Weights of a small transformer language model.
Training: a variant of Adam for these matrices, 749M tokens, 5713 steps.
MLP neurons of a small language model. Each row is named by its layer, matrix (up: input weights) and neuron, and shows model dimensions 48-303. Each number is 128 + 24 x the weight over its row's rms, rounded and kept within 0 to 255. Numbers have three digits each.
After each neuron's rows, "fires on" lists the tokens most often at its 100 highest values on Wikipedia text that the model never trained on; "fires after" lists the tokens most often just before its 100 highest values on Wikipedia text that the model never trained on.

L8.up2119:175108110154127136126139160151153115121122121150138133137106126111148088136135109095126134096145146120132134150112133125102119118139136166124163135129132097129122116081169127121154125151094096148129098106172131086109147135143135134122150110130138113109100126180146148159103130102192131120151122101140090126145097121083093118168118120199119098122115158142153131093103146097147133094110123146133127153098166154141128138133167162136111128115074130153096095149139135124106156143122139116152121123119116164117086119111128098125153096096120118155098071068146075114113113147062136166122194159109116139132123140098106110143156104149108110106139116107130100109147135140132113122112120078139127129143084122149100172155142093098135098135093111160145146124107094102091095159123160
fires on: " ", " in", ".", "–", " m", "12"
fires after: " |", "–", "|"

L8.up656:163102119113162099147157110129143143142141141100160115119136116138143125112123097149119159115102152134068133126091137118135109143104089104132129121135182096142152137132121135172144148116104112142148136111119108177154122139140135124107117119150119133128093109098097147180127149129136066134158147113123110151116150127110167125181140062091116138129154149104101104132094154162129110118102183156143090135136165145153167116118097120131129128090164109088177177177130138083137166082080101137115126151169126111129115125107148098101124139049087113109170145132112138135136130093090146079134158114136126138092094129134112092136122121115094130117111114155104129118142146133145108161126127098090126186136156126140102129124124123115140122107122095140115117148127115125123131087139156
fires on: " ", "–", ";", ")\n", "\n"
fires after: "|", ";", "2", " |", "6", "5"

L8.up2520:105083091144125089122145113196102118088118147095100141109121148101129171090116129122132151113086134162131104122098146169100141139167146139107163126108167126133148147092125179096140119190132112142126134129083136096107143100067146137174137067112140125102130111102111141158117163163149156150132133139156126105109114126122129135093097135141117104080091160125130108104122086169117100119131129144162110150102148136130156102112131090110104128127129124120136117076153131147122106126149112118099136095117121116136091103083133114144114134209115097119109082099098115122160149079061103114127140181133132115145159169163140064115139105128107099103146114160136138117120098107130133062163091162145153111150147150153155175163114074111136114097120115082145128098144131105090086141122192
fires on: " ", "–"
fires after: " |"

L8.up1971:138140119110131155153098124105108132168076145126111110100129120129172168108135138170171137145116073138127144116121127148155143122116131146146093123108107124146121160133124126127135103145133151151206126138165172142113151141116154111096124125156119136097125136097149126159122157126156160156145168153145158098124079122185097086148129138118124124110146107138145108127121103140117131137139127136091147155110083097139151090140145144150153119125084154107130079139136155148124131143112124088146187114120100186152122149167108072077089124147125097119138141120099159131151119198128107124141110153121115139139097114108100072086108123132153096159144135133134155134146086124150132116119145157121138132076095135092082143146119127119113114123106127142176076147111091135144069127120158
fires on: " ", "200", "201", "199", "194", "\n"
fires after: " ", "|", " |", "–"

L8.up159:140156173132095104121102087130150146133105140163154141094138107101171132080118143199151141154125121156125135082111146171143120124162123116094123138159157123152125131080105142106113116156145127148146129153093166130110103120101184123173127080143136153146133149141144122121124148162139144178081114129142119120157141128144134176131129133134097119111112122102150121117149088177092145157169098129169147139122113095147133127108180087100122171173159154131123101095168110150156131164095103122116145137124108155148101137153102134106087137133082118116159146144096084105176105164132096140161137087138141125136141160140147077107100096153104139121121134126122125141142103078137085172150122153158151090152156129183081095118159113153147119071110128113145131128131126135120100110092183
fires on: " ", "–", " had", " has"
fires after: " |", " ", " W", " was", " ("

L8.up2670:117131153112100130104098162122083121144096111135124119163076110117156130122110137125141093147129111119115130140142133156105130099160193117103095167139188132174112145134099182138142113104071125142144145136143150143150114116173153133109124111123148183082139175120140126137158122171150150112119115089156089149145130128107118142059103127143131114149126149099094145177102103156086153148096178131132149128095151124153118131122141108091149108114139129120131113142148110104164105127111135123081133151099086108143103144119119161126153132139132117148132132125093089090104152140094107116110083117124074199095097090118184134118118122126156121167118140113160088143120114167118116108115166107129158144124168132134106134118137162103111145095110140135130152121128153126112135125099136
fires on: " ", " −", " +"
fires after: " |", ";", " and", " "

L8.up2125:173137105149131132114088107159187102133133107123141120155135108089145128133102130127133134128113173132104147112161139161131168108139125140167118136113097139156119112109150158099162085142131083140192140112178085088093157166107134145141174094116125152114119097131125155164116117130148136155121165110091091104149120095108135146133120139167144145100083132131095146121137115128110125114113165113112106128111141166122137122086120144065120152094143149096135141126137109156114114152098100156125139131139147128121151122136144131130082101106119044133168148115092139126133090142093140101111110086156125147135154158118117101135134129156097112145161134104141140094078166085165152105140087154091145134067114131164106170126152181090119113142079114089084121116166068117121111152142139
fires on: " ", "|", " NI"
fires after: " |", " |\n", "|", "s", " |\n\n", " March"

L8.up1386:126137135156125105100100161168122140148100145113113105108132134119116128163123135132128141111152178114111174123154107180143103128147097148110138153153146149130128166096138146134142100135098102135117135118137102116108141092114112107078141155128143161169139136101122167128126111087154137101073135126122122099136127132111115164156101113101087084141076131081111142158108117140092146129101188106123101133099144101150165159110139100118138146108128129100162119092104110122123137144108098142131146146148099135141142142104145168134137145123079121078108102122117139154107098140116111124136125184155133108153142171110115149154142109183179095132151112141179123143140146129131130089134116122118125133119176120116115172141148152118088080113137121137164138148107114157156102089113126
fires on: " ", "|", "201"
fires after: " |", " ", " |\n"

L8.up340:143138097080179152137080085119121133092107108150176143170088163120125118083120109139145108157158101115103114100132109102147131085162115175166146131137134123165144141085145110128133107134109082132145128142148115093136111097097149155121104081118119108079085145124133161126157127124149084164108146119137130068102131139151128135149118147083107114122117099145166129157120084129140136148112121114102134171130144118133141091096148125103126131113129139155115103121092127115155146130045087117145108149131118116127141147120120107134117173092143097166102135095102131106120146177102126088117109107152140092115077141134125177132101130124119163167104127157160127141080123151106139117153086104127167134112082116136091124131084201122121088131152101146142163147114121132127122121105136
fires on: " ", "202", "201", "200"
fires after: " ", " |", "|", "\n"